python train.py --vocab_size=1551 --norm="rmsnorm" --norm_eps=1e-05 --init="normal" --init_std_up=0.0312 --optimizer="adam_variant" --beta2=0.95 --weight_decay=0.11 --grad_clip=1.0 --warmup_steps=379 --schedule="cos" --seq_len=1024
MLP neurons of a small language model. Each row is named by its layer, matrix (gate and up: input weights) and neuron, and shows model dimensions 144-239. Each number is 128 + 32 x the weight over its row's rms, rounded and kept within 0 to 255. Numbers have three digits each. A neuron's up and down rows have the sign that makes its largest values positive.
Before each neuron's rows, "fires after" lists the tokens most often just before its 100 highest values on Wikipedia text that the model never trained on.

fires after: "==", "===", " in"
L5.gate463:095154119128123138159074090114116180096142137109147114151057153104108057113120068144159085124093071145133113113113144115136083119215157160167178156096145137131106128083099168159200124074109133096136073088157100138055125111147117129135150130131122110177190136180145119127137149204140145122
L5.up463:084189132131128109101125149121129134138100141122131146078137118126134118116143155119117157092125104144095143088154109083171113132129115139178083106113200106126154151099130129165144191144133203101136158124172145147137089123068171161117156170124069211152212084143104057089147088122115123136

fires after: "er", " per", "r", "t"
L5.gate316:122108169156140137122161107070153126153133112114143144112139168119086089175116119136081135089113093143151166146159117124122079136124096150147153095087147108144136102106112144131180155134122182122146173161025144060143169116138108144133137157097134169142163118193179132132111199145196102168
L5.up316:107149161101118137093162141141119130167169125144146100165130185151068104094126113176092134139124159219131104171142141158147116141150105098049117093107156091168108151090041117114138141096154160048086170168167117117121187028131092102145102158116037152147117106133110085144184103129132111095

fires after: " C", " c", " F", "F", "ur", " st"
L10.gate1084:135121156131119171141153143181102131114110117118100134153119114063147064135203118142107107176178112120167118142123131129182167122115108131169125158121117115171128165110131220208161148117052101128135108131136133119145115177110062174093164111086072176142193129104132159107125128136124108140
L10.up1084:109140154142133072201071161115168110117141161120141136164143141122108161128104174119131106133166100120121205141127123073140110093036107150091115170136165142089114190122148114132102120137143202180139093117146098105139185105132120093106182096165140201043086129091181113124126173163158137118

fires after: " f", "at", " the", " The", " Am", "og"
L5.gate1082:064159080163148113128167174060174112119178130139053129146076193159159101180160140081125121158095209107088114092159166012152123183108069082152096190128129138117129169154127094095122183126121161145109086144161184116155110103213118115083166123152114091147115131107078178074129126118105109146
L5.up1082:151155145091094101107165068137103104085160071132084075129180164187113161181138115161120095114128137165140128096147119096141129146097123130077172139106138137193175111160144163103064167149119098116140092147155109191113113126099072087113165113069141121122156145099080160105074123115032089116

fires after: " comp", " Sp", " app", "ou", "9", " Q"
L4.gate1095:119095108096115107114082121183096144128126150106127124098177105142139107114169088217146153128113125130161094121133148184156082116123047106092065152156137110182154230152134149178099115179150127114067137100108159213139139091150114128127127156112145141140180096121107132206148117128121133123
L4.up1095:146123159175070134091100125120136141141143124149092218063183054113086184095163087108101100079140157134122146105152104129182113119037167096207110133117140106153053176170156040138078124113132140108184142078100110171143178177146166141088155183094124139181156130117133141100127065142102081099

fires after: "a", "ad", "on", "d", "in", "ri"
L4.gate1069:056114073205134146156083103103116121099138109110149150113177136144075179092109169126099102106115121065121128148139120099141078121117082125106116093154161116158100113095113082167119157116209159082115143114122123174113186140100107111103189129129165172102095124137123143106124155185081134114
L4.up1069:108090143107114162166185134153149112106059115196102104086104094092119142142085140063127160142100105081051080156163172154135128157140117086193153127071086132123151118154120099118075164154122130079154146162194185087156116120109101143168136136143178145088112164165114166153119095185090120116

fires after: " ", ".", ":", "1", "9", "′"
L13.gate235:141114131153183098050169114151151145191171128121138108152081118136139115119155115154105135150136154121188085071091085086090136117196110150131190151120151134138159118179138124084156150124134198188144129135127123126209127147178139109130160078135120110135102150112138133139069181152171136142
L13.up235:151155106158165171161034144137170157170155113101153159152143179080066073117140128181045102119163091111167141132129122128151114150119117136168109068159151128147113159128130147131142133092124128154063109094111075136113102098100083119074186132124116136207124100111122129019176147119116093114

fires after: " re", " p", " the", "og", " Re"
L10.gate478:148139091107186086182100115096122169056137169134188137146128068094141125110086097060089158138148135136033100055140139126101151150153132120147119137170121225150102150150075194111085119102130184102101104142129127125135084137130130130183123163157100109166136132127131129108147137135137110145
L10.up478:100122174122124146098152098151092134101186109131140075144207124132118119100135126123129165109184161114105108133134117096155114164121109095133184175190135123127178172133099129151079088116088102075144158192166091122140074125119107143164129107106139094129141122107118206088119104121117206148

fires after: "-", "r", " ar", " inter", "l", "ar"
L4.gate1327:061127163102143125079172120116144130215122074176160174107180136168080164126145117098107116086123134140143177164099186113140070115085155146135145085173184099088160115134179126194156156135122185171138123156092143147112075088086164112123157155113092133073118179079130092125100092119168125056
L4.up1327:172083147122137139086105143090166071116110170149154190143140128170101159135081102100141168059068105120107140075189125141155066130071161113128125130140154132131165151147126110144107127130142168174106086109085156180168115134119108114134124131124119124143134126168086075120143163133128190109

fires after: " h", " o", "o", " mod", " H", " eng"
L4.gate295:151143174156062144100146131109138142105104083096151126097102150139131084134121000088139179164149109136125158160180150100087179176130089168150142147135133059110143150166173117142152147117120148125112094127161129153105101154075078107134199104125111069120146097162126113158060170148077120134
L4.up295:175158153069116114148105114152123210144204117129149184078103087069124142106096159142040136085125124185161084074164167136122147074103050161150162091124158085099115081108111096113152121104102128123105100113131192127167108166137103185119124122156102191138103078135190098095143175152132142107

fires after: " as", " As", "k", " am", " a", " Am"
L5.gate838:119143161182122118105099160178091151109127084103124151123108079188131155160129063090117170124195125161148161170136119125086100111119123144097094125121119134144137138135136155147118176133143194141124131149132112116132093067123109170138123132155157164084115143184110149130135126085138122105
L5.up838:118129085144116189118173140097086099102123120130114094091168144152148130088184091112138112139075120141163117132165115118044103129168140156121148173151115131147114062100173140117129116132092122120159116115159177137146115143158173102124140105132140100172102109128122167137144148182114092168

fires after: "s", " S", " s", "S", " trans"
L4.gate641:128157062085142186145168097119103136105128182122090162143112143197137058122158118109156091168152099146125124186102129121154181170085120152142165114146183115116134134102100103161094179091155179138129106155127117103136130131084112198115135083115115153151135168122128140077111164123125121164
L4.up641:109097113130080065107087125111039118091104122129100108165068158077055130161163144087106170096200113165157134111085137132134109147158146166066116156161155110087128122140142153081133113178131110090148071130183133152187123100188110131128130116201175134118111133172151101135126092146058083095

fires after: " I", " M", " A", " S", "I", "A"
L5.gate710:129186169161180139152102151158088173113109091125152190131136174151104105162134108066155147166110127152092183151137138170071098112112165145162118127166100095115104062091158141105183136106153200129071087111090144116186185106083114115124118103181059100091171156095080112126090124098120105136
L5.up710:132118117130144191137129103160171133148114108148114091182142112179139181132111090108122154082108150155141111166148178115128162143059086146071139147088148130128180109130128143126117142148024118073122147132089078056150118105112173085157122116133134171124193181131124142101094120207127068141

fires after: "d", "ark", " t", " w", "c", "k"
L4.gate1129:117133131169077103150171110135137174107127070070161102078135185154131137148109103168142158144199182121198177102148136108047142129133101052094126146144163076119152110114142140171115162087169098067107202128095139085085137108123117200148117162120133067153092122139173118097097148138076129150
L4.up1129:111108105139183078151202142153113111111150175143100163108137105104139136182156184122171117063137187124098076079169084201176143203130141119100132114154061087144136136113097083118146173176111084092162134178111132161139128062156130149154162169106183120113128084079153112139119117103108111139

fires after: " H", " l", " M", "l", " L"
L5.gate936:078154175145098163092159116146092130164179063137085095131108143139144110139128102099159127135095129099142102100119159136145156176149118085153130127109165124147168147150071130179104192172083185074096109187101107151104084096071106149188149137141120114082156134128111145154088150080120130145
L5.up936:186117168130119097138194139147057098116167133083086159199151140119186122129100138118179119161087073119136135083077162127146081152179210115133171120114123131127102152163127111091105098109113160128153099185135108089134075134139117168198102119126165133157133135103131139085221108099129076123

fires after: " ", "1", " on", " On", "On", "2"
L9.gate330:096139146165170064094100099201173153169118136123167147114133140164126044106133149080115113117179108118114077080134144088096062142114090152151100059073145112086101074172138130147132160140115120101132125127180103057141145144188101050143143100098087134119153179163201115112107119185146101107
L9.up330:151140115063108183085108134147155180142123064161162189153145153112101068092110122174185150110102099123121167139113124037139132184155144170125107088115133094067153124090118158092171169175124072135138120086151160121151147122165137143075139149140151141122196148114136113123172108166116146119

fires after: " p", " s", " g", "ause", " P"
L4.gate1174:109157110138148108106146107086134142127117125116111146110187151112115115133156107096131110141072083154154089083166066052090138202085065063121136184140157107164186152139133098106140167088155096133047142079124084112129171100104132129156174156127087175119140085102122119173115124121084098133
L4.up1174:104110136153133105148125085090140164126174158131129093159127121173083114155129058113097133079156134146139111150170105107094085140130125128161169136117080139126139146168150134120111141097138130126156134172103135148101162058112163122142136154134146109173113180095129186174097149128122154088

fires after: " be", "re", "v", " re", "ed"
L4.gate72:115166050141181131117134117123175112143197068137095126143100075144084102115087121113119184177129141103120149142169102090087159076111127105085132153115143129127186132146111125093153102119154122172206138120159155116076063142083127129099108169156133162100084185148133147194155099116098136113
L4.up72:177129129155138137080031081158147183101105127066117136129120129136154166125108066156146123105086181167114129132137182105200118091171113110152144162149163106128080170114049086144119106118209088102116158107101145146112119132081188098077141118154123169109178111174157085094142150115154112107

fires after: " R", " M", " J", " S", " Q", "J"
L5.gate55:130165120124180179079104087117096090097132095137159151124096132157104128138155111157115145108138064167130084153152114132099086132110093167090121215202149041147110102180123124106113158149115198069108125064097096167164135084092110093080140117153055127126174087122118131093147065159095151114
L5.up55:111107117119139154090099108137171080104119115114128142126125143123142169111149167117104106180139041143127143126170180119173138131097136176135100125062091079145098178166165153099072137111144159142127148111111129098087113097101125128186171116103135126086116157177130120118150132198120113185

fires after: " A", "y", " J", " K"
L5.gate1260:115132188146119179112071104123142197132119047122111107119115091144085164080161066100140168129128129140133079076122142114185113135139078176123142148154162082153221120112086148162133176196187184112126136108124118155186144050082136144116153131135140114155143131107159125135099114173117126156
L5.up1260:116066165121116101058155111159122128068109095118100102129207060114139128049133075083136165146106095147144128090102151113131115112110118169110183126136116120176159118051149065094077098185120141099152146102158144118128189107108176168095102098078130126116098148117150107046151042182106118114

fires after: "r", "ri", "ar", "ro"
L4.gate764:122090087118148121058106125137108088143147108146117166085169116149123067151148106186137181122087111122160074155131085101142125136141104100112071129133155080128164153133140119189118113128129200121163116128124109129086137135047060153140148114156106095133126169161195125175094186080158066024
L4.up764:071090113173128189051099115108087099092149082100087201149105132178099094081144098091144127125123148079152188099088122139138089148110144139169125187095132114134146143156128136123143128114098198122229122105109110109120125184127124095104099077160090091167187129128148063160129180122157122124

fires after: "o", "0", "oh", "h"
L5.gate977:159125146128102131094127103109114168137129147112125157126077155148156123132113124123143118173114186172149107192156109157105143197107129143102144106149111062126165169178110114069123164145164082148157140146108115118189115175130156130121124108088160121105160114194173133175047119142136133126
L5.up977:168129189108108078165119103090175118170144098088096112098124125093147107126127084141159149154120185083111132111147096102069096118097116077136153135143147141151222185148096137127132140143171152167135128099080198176102070142105172091130118139122086103113112140146172134158121075118146112080

fires after: " h", " b", "r", " H", " B", " t"
L4.gate624:055134086154126070129120097108099111094086134143151152167106134104100134156139133139153135072119161154119092177140113172135203114129109086113108062041110102092122087081065115125107055142163115138106126161129145085106118105110121152102143085173120125134158108166148092117140201047162161114
L4.up624:170145139152054147104159097110142173164084126181114120124114173147166134113151144159120187134088124117127166105081092111091137107117166073108098104134124163142160162113089151111140213187141109112133121106099196153094155102085119150065112138159109136196098129144139095128191115114158140077

fires after: " Ch", " Me", " K"
L5.gate954:087118152090147142125091169103153093104117114097125160095115048123111140084184143168136159162156130195143116093150164074167132078145090165143084142167115137164185128093147081109073159147125141129088143104139109130110158137108159101164147152184146165168094144098114128156195093188098151088
L5.up954:163128104160104174102136141138110171129160096098133189142165165167103189078075083114128096135095115097124098161159135136161112120149111142124124116173146115140082129155155135144171142158155104165158156165121146121113151111119176184083075159146144137089169142127159166068122100087126131092

fires after: "9", " ", "0", "1"
L9.gate394:094138106089115106150151142131124094093177059173168108170113115156127111140108164174138120125110170127154170080036131185163110104103040120103167100141109128151140137090136103156106192139163165124131108065137188103147202139093132080119170160147079136077150132195122128174105142069105140092
L9.up394:168178145113097066092072164141067135099125120104131176143102126108127118179131097154160103147157149177171160099138132124101118092121146065118149109102147150114164106146185093122079122149162146143134105086167174098104086110120154081074115164132130100124193147098131085144090135112128118138

fires after: "ad", "om", " Con", "in", "ak"
L5.gate1304:127129083203078133159150186092136108164120146132112125137152078107075157112157127148065094101130098142133129149120070148106166134128036102099164124153154127144139081076154124172073197141123172109041139142131148104142186148127104199149139127160127146076117085135136091112115226144133115098
L5.up1304:112095164144139109127148078141178121204142179087115150107074081077148098124111126101100136121139115108117121142071122108155146159072090105100164056180141116127094104187159132170129151122126134158155126160103125134105101156158130157109137149115108103078117116171122142147113132167125105087

fires after: "z", " Z", "ine", "ra", " U"
L4.gate1338:144143130118083090153169109090125144140114191130110212121112062135113126091180126164099138160146167127131108140156142151114148119113106061094163115176128130088195147101147103138091154148109115158132118118145097126117105095082117162135108140172080157143123124127118058178075118116115158099
L4.up1338:157108151119187156106133137142114128104179123189130185154144059138131100199150079182138151116153193095129150167121070121078171127104157153128153188134163162160103075131097180103142181132099099207125095136203180130113132107121179163160117068163133146099121154095113103098147058128093104068

fires after: "s", " s", " ann", " S", "S"
L9.gate641:149093112105152143148187137155108138134089111112141135107128144113160093150199125149166133132046046080112133161174134099095133129168101119091118146151126132128156129167112114103096133136126165114099190193101165140123182093103126123205137119144187143131139110114045137169096138092110155090
L9.up641:127192105089122138099176115086090067160070124129139148093085145117164101109107125109135213110121108176129174137103110083089186146114135136180104116076159186109116149121114129141094194164120118169171119144069124079119116120119130159080156095107114116163125097126147155110200109124153072153

fires after: " C", " S", " c", " ex", "S"
L4.gate674:124100086117137094128106120171165185122080151098140174130140167165091130109154086133118112106113187137097112145166068113109126122100121091140138074173207130154193161113101121098136163183134122149133074128180065171113106102103137155150181119163128120127172149151151133126088125160106096175
L4.up674:081108085067077101145092150131091119132122158175117137148095172148107133205191134113129245114130105160124121125117142083114176104136102089135050166154115153098118207117081165084128163129122089101094117135150155168149051110165145106142167117171117071095120080130144060182123159091122105123

fires after: " w", "l", "et", "w", "um"
L4.gate224:057129123121177084144189138143128130170166164188149115134099164187066112124089119079167079135105188115159145146135151062122141050163079086136089147136161127099117107156130139173143166135077128164120147153135131122169096088132084194166150189076154150154142147147192156157136148137132171101
L4.up224:118085124175105124127138102085109120120101194105116148096147135096180131097083091109121155133097119136082118198143087114105152086152135155125145126188155183088132161125110123143089092139162107119149147086112136001149185158141163172088157169153199066182118070151160168177144164137173114125

fires after: " (", "born", " sing", "end", "orn", " "
L5.gate402:096118147126165119070137119136140173120099163152178119105091153126164122106178124122091107195134124139111126170131202138124104091118127166096087094089170125095221167112179145143149126158095116055095103143159106182130138132125184094090125124149141134134184164133140099171149117106144076109
L5.up402:126122109085113160064086116100142144106145096129223100148169147127117142153125170110167145136135124069151135105043157220088176152086154146126073142127121197111153127080119153135182101179104092090139079128135151090141073139123101144090115151185111132103164088098097139137160085051141161155

fires after: "ol", "ie", "o", "u", "v", " eng"
L5.gate826:136132133101181090139130095164165112168105087085138093108138108179154147075156147138172100130201152095095092159109086117094204088111036154087049128141196107103177198122120130122100121126144128089182115191133079110116119130099112164144173136192191166031142139198158132133102158082120104108
L5.up826:154079160121113099171117106149143124091148084109103122082124094140122116095157085162109116103118118119127144153106109155118089165120136139126150104120148101114154148223165140124081073153164141118123144046139113135200101125110123093085151172103158073141131122118147096110157116105064108104

fires after: " b", " h", " B", " H", " sh", "b"
L5.gate771:087182112168104110151164117085184125158133077118080169126156077058134148186116063087148130140128150112144096159184130086110144120153068113171090062104180066085167186123152165135108092130127102131145150162095098115083159161124162122118163100156106135091169113130137153154166207105160209098
L5.up771:161153201110151109098151087155166116084160175109176163129141120135110100085149145148181094175133190163143122176097119104098107098124145104119061169130137117110160155055144150134126106109218139138130179095096159149120089161105082105097170147128065097161169096187174167125197122099156158152

fires after: "v", "stru", "ol", " con", "ve", "e"
L5.gate525:122172145133117125061100093179142158155119154108129118114078171138117137083216142150141199112131124134105135173128074128083174119153088151028089145091093196170128154076154150101101117066142161108120109145113098101098137093151079133106194143154141115105121173154123164155110101101086071108
L5.up525:176092125183150104162101147110099126150096150097144129160084167179134135049121021222132107172148152129106147117112140150138123136098178171079126146090150094104116168149133189174187173093180100095146109079141114138148155087128109087121098139064112196151124092173173146112086146156146158128

fires after: "v", "o", "al", "ue", "oc", "ur"
L5.gate1027:172131117130098112061133160150082124195083107073086148065136201140112119140125103162107137135154198135056117207101142122116144121119113124160092161093134103176138172138127140132149109111147137144105051163202168125050162140075033130086114126137141115190117159136160125145114114064162170125
L5.up1027:181146104073091101086132148110154067152078142131097089135077154145102128130062137106125110125120091100061114146097137101187134076077090115134117161118122117115132110137114154109110102138129177096083051171067108110129127140088102160114128094088131108180158172142151103120082103097196113142

fires after: " t", "cc", " w", "ad", " s", "es"
L5.gate520:114155104117144123091134083131189173117081143166174082136178131139120148088101119071101120119155142132103115152108086151103129141165076097142177126166151075117106147140108094119152175188165120070098118098114157131153099126124096078141187148136102080146169107131123120128116102171134077125
L5.up520:163152160126126117041137119153083155110134200111147138124084149167155140167087180142191104119133142154152075130098132147210123064149113122115116124117126130193121171096079108106154167173156111157131101141117115159146142065148164124051175113130110089084160058063172100157095143123102113099

fires after: " est", "l", " Thom", " t", " l", " T"
L4.gate952:091127098156130164098144079124128179119076099092169151134088159115171131100125144072088150113055142079145138126122113145165102045128137146094155095115206156135166082122023101156170140134103168113067163140244134134102123135116092179066176142143080161143171115135100142164117073178106123123
L4.up952:108101109109138090147086147183177078138193180075190100151041107106099078108131073108131105137092124114149142087188144123132142180180174158139115151067154130068107106092078118160086122191164110082126106194173113111141086182101117128129149150104127110109125121183133073156137094128108155093

fires after: " the", "t", "i", "ajor", "|", "n"
L5.gate347:125110101113131157124144181138125117135111161144078142152100121156140113109170106091128125129133087098173097118147169136172121072147112129101104139160169070150126190139104123123088173168182137088138162123190140114098160098136165163149148155046092121117133181134154123105155178119096071143
L5.up347:144113125130129174059131184130110128116133156059165093146105154105088142135185153076097139147079076088082147081107116155147137125175123125106193063140143172113118082193116104135172139096153110110052128119079182108100102155207136147142094099118106125109115122127154171085144162126180147159

fires after: " int", "t", "el", "r"
L5.gate242:179150085141182151086132141113116134148117163112145170095112195174118100111152141109132173160100136082138144145135117143123133179110098125095128160144200150188156146131063203137147212079116115156107121101129138100127184130132119162136197190080112149127169139170162200153136096098135111174
L5.up242:088106129141112145198093099142164165160104134156142090143127150158107097164146073099137150135115211162110151122121130114132099121118088176089108151088148107124099184146126116124101115155135164125113166181107167143098202095079188085125096108129164124139105135105147084084075099103131084121

fires after: " ", "2", "1"
L9.gate884:110129076119113166093100170194140169124086125124186142137096130130113156106195126071117109193147131078145112145144085153137172152156097139087086085168145107125152148077127138125145136116128163112158174078124126076108122117136088115126133123107057100095143125147151137082112157157165154110
L9.up884:150188203130133121108085165146150083209128133051111115133180121124135088069075060148119077109105137118146128074128134110153124139147142126153177128120136080077124165122146091149181106086123171162064111114093121122135113138136122100068137169087100095152122100168122166145144104177115177085

fires after: " d", " rece", " do", " work", " c", " ne"
L9.gate332:148109080129142150147106161102149191151100150144123075111107156114116106135158103130197129110119070159105081157181131128092128102162120107140090122129127117159116158143092103111159118100086109103103115146090131117139131093096151129103160134077127127145191168093136190126109137183106190183
L9.up332:132153154105100125096093155104138112125087119121153134101108179106149134111138080094068140129170160067104101135147098092160091091126161169138119135121137136090084146131150147146119089123156087150077141149067183141119158135107150048166178165074084108150129182166073124120095081195097133090

fires after: "===", "==", "c", "3", " Bl", "cl"
L5.gate943:088146123094135085117128053120101154118176155146109110169128109079154079156159133163130119105193118154127106161142160121154109153155126081120164091127130193093113141125081104132130126098090111108109147125119160104111155130168085096099094120116121126183180176175118126120137168152071158109
L5.up943:143110124153087137094132159125128145155113177149085103172102084119108110108172167150239168145138137078147166121132084140113152144085099160138071174083174115116103109101134147126161144101130094159124089064134057091097146082153111159135168158127139182134181094089129091133168177165093105165

fires after: " re", "m", "ut", "v", "t"
L4.gate293:054157166049152178105112117078126167142153105121107105124132059137116179072134130106107133143174111178103129143155172121137154191109116098173130116129172138188104119058118163186128082161139141095087110181115128203155111108095087133161134163096099188148158121120164089177060095122117161169
L4.up293:116109108148168125027168059151147116163196133112114117075076075124143119131116080118143111162149192136091104098121117104129154147121176164165114139144112207146136130143126122137139123181100179138169178166126148116125098121085149214123178167104095137153138110119141177162132156083127135125

fires after: " L", " M", " S", " T", " s"
L9.gate220:150104079154159135083119142132085182119134116078145117101090113117195090115150149076127101133082123129158155170107123133124116072122120092049086127072128131153093180129091132132119160173144118139140145135140168144095141183134115184124136130108150109089157121128116074126119114170155067100
L9.up220:185157154090166137112155148137122096174100129149105220122156175114153130148094162143195130115127094135088167152174167140096147135099193131140125131126181110180099151183155126119177141092146150125148132125147106087140078092108138144153155141163137147144215083089106121074152107139119081104

fires after: "v", "w", " h", "u", "um", "ew"
L5.gate935:087137141143115119165066179115125107111120123089064168134119138142096136109093123172109135109092129093145083178133119112121138103117104101076050179095209105114191135106142142109138121132205177086092094212107088133111062100146098180071156132177123147039150140148151151041141125132074105078
L5.up935:147103123157133114109098119190059085118107127171124144098057090150140109101096175103138089188097185097148142150079079116146089177142111132164112127120096082131098167136093087204158044143164202118172144089113134131128090122141063127083141090112107091125142103133124174097108097152171114127

fires after: "9", "0", " fin", " Al"
L10.gate912:039126166138114126089130104137157131108107056153147169090128147088129140164103121098152079113123088086176145105063086149139103158156108078145127105173115148125140117135114084170138129109163126117130150141157195144170161105060119126076144117095129144077166190160135130085083140108139065112
L10.up912:145128140082104132121118106136123186155098168097102141111116114095156108094140108104085105154119106101093159101113109179092125118113127098166150110040113106150109100108169145110147178128111154158144155093095140135240161128144135104112115160128155173083124160084097124176145077185155139121

fires after: "st", "f", " No", " def", "r", "m"
L4.gate180:161084155162150115126091126086151051133188091134056195063135076111116111139160097092170168161089172117052140116124058150156110149121098129108108170159179142121138163103128127186104135142176173126139161057128119124136145134101114097211155186109117162123135148160098100083104140146117186171
L4.up180:125149132163148136120116178087165114154107067182152098170158098124181136146128100210230110092119121108134138144130146114154125085136096092125127069118093108150128126188136084154114094124157130096186061148113150136088096155225163119110091170101148140134128174137146156208113103065112077099

fires after: " b", "re", " ra"
L4.gate80:103138086138189108143061155131165108149144083142136101114161096128122076117112117105150121169095185085133130106147191121070113156132171083118069155170155114128104152094084147131164110083142141125125206085155140096119082096097103103146202174187111143160092118155097136145157107127138096111
L4.up80:136123115158166124098133115142118065143066176165125089102150123078136082105125126084171156095138156113127128192089179118188109171158104105101095075182145141191103091105100118108120129129107124069121165041082187127158121108146107132116164122122173167151095138134174124112084158141153122142

fires after: "v", "av", "r", "w", "m", " comm"
L4.gate1108:107131140135154118111120144072120110134114071149062130103127128184117131112157102177130112196101148129138063181106136109144132080120088124173076178144166194168125133096144104168123126131109116129143192137080117131118108118104141166129114154099058135155106135110130119139134130085094126167
L4.up1108:093170114115123190122192097148187217153175153164084180116163115127128142122125116179213158149163139142093112136097128125089107135145141170136204088103140197149121079087148069135126149163112139113148158136201065132108095117107144077139123124071152174128152149146090176102087113141125137127

fires after: "o", " E", " (", "ot", "C", " H"
L4.gate497:130103130080123154147100106166179104118128143077183143128099126177152083088101112109140160138204119132129119126130154069090177129146149139138110107193144109157118128045125199155157095152124182087111088127166097121074109131112078160115132128128132063148156170122167131108107143118115124132
L4.up497:165107113058061101123118108160107155189191131080211138118118153106119127124111132105113194131173143117131074085146151129108120179163128121128123113132140187099141127115129160104158162160118171179154168112192141187159139108151140090131122152137112127137106164213160102123159088122112137128

fires after: "olog", "ass", "s", "act", "us", "il"
L4.gate515:118165130052090104146141159112160170127150130148131149082062129098080132115091175100099192120111143098130113112136134128126103142149079143119165119184132094130149118073092164115165138109145200152075114190126130119161214121113113129135161086128108155086175129112077105173134136120088140187
L4.up515:115158133140106078127162106137113176115159070080094112114095128101142159101110133179115106124200134110135134181156145128142162139092126163123088120105136083126110068162171120121107137143124105098155139169113133092125137097186169138067143140160174129111132116133109094094087095115089126090

fires after: "m", "ol", " Col", " col", " un", " Med"
L5.gate1154:164172098110092084080120195119122115242133127095074078080165180200143122133134122109130148133109150135120187142104096149076102142149114097091140135122142165173212113131136096113130153179119142151147130136111146160158121074128078132140133125117081106131165021142171086127109132095110190128
L5.up1154:183167159137132114083155177153109087101147180084087071113145149132143114162125092106148127166117154151132033136127072184144142071114146172135151094105092064090083098077064159096185173209099126102111090174037108172113165126165107152149131098140079147144157088142133169088111138097143082127

fires after: "H", " H", "A", " A", " B", ".\n\n"
L4.gate383:151117111122203102138083107104105153122115086112113037108074118126155078127167083129126096110168102091106078116146171093165145189082139176137092179164126158064093119155137133111127130180094172090153103171165169130163124143106105184136113090099081135138174187188131165180104190198133098181
L4.up383:134134081148154158153104131153093183124103144158137090106177145133079138169112090154145147143131142192145083116156086105153134150175158077172167155091147154120164134178096173152177114093110179079083142106174088112103140095128126138119183066111099167158107129158135127104125174149170102107

fires after: " ", " and", ",", " (", "|"
L9.gate50:141064149138097112153116111132118122130144091144163134115141148154132093155185072117089134151175120171080099126177122194156121056148130101122153117100162160174208146073101196112176158132125134026108134089143168143135155093074191107160133069103132148132145126118093141156085148106130103164
L9.up50:138150132174080145147126117124131092113161142137161117149119149154196120106153126112184130105122127141138098149095181086089131071083152178131136141125081104129140140161074139133125083159105146135115134193111110153157101137137132115162110176177126152135054085097092128129220133134152166096

fires after: "==", "===", "w", "R", "A"
L4.gate1166:104139108138186091143118098147129145147142154201146155151146150123148127141139096117139150079195148093139121122103087127135091139195080179138089149093124037160148154125101086135154102106056175118162100174189160173090124086106107107121109131099092168178122165189157086071123141138132124122
L4.up1166:100104103059078197178145088106152062090145114118099095089165177148084178072134115066146157142159079119138170127100151136126129114101120125179101105150187112119151077119118215102124109089086151166091123105108083164074108064102163137068172143085117138176142119087152098116134129156095122090

fires after: " g", "l", "9", "urn", "w", "at"
L4.gate700:093129147097136098116161181161120146168124125157087125137096138115113090176123154114130166129123189165164142146120144074253103070125106129096112107097125133126116114162117150170141163103199097144073161163123126076147112136089118134165119182137056123119167134126112131172168090121160121135
L4.up700:171097168095183144098174120163096126094118106137103137086138154133111084122108142117123145157097107088064082089114134097126166126075150083146095149091144157114152122157116145134129163197132118101189132169116156119150132095122111142089123186093183111182131157188178105194151154056111086141

fires after: " A", "A", "g", " a", " Pre", " Con"
L5.gate1165:125117147103132135119086100144140124178130084176084136166135117162073084112174096119221138185132218154104098115149174098115110180097127152126117109155170136156106153144100156111104122135096190124110121122146203158134120066115134133180074140122124135128114152098143131152141103141150114105
L5.up1165:141128105091151156148101219111077119099069119137143099169115190090157102212127133128151110085085111092119066108155127126148146153146119135126104152116152154120132154130137095140135118105043088063088159169117131155140144103116106193171122127129093175152162180166193155152144116195109141112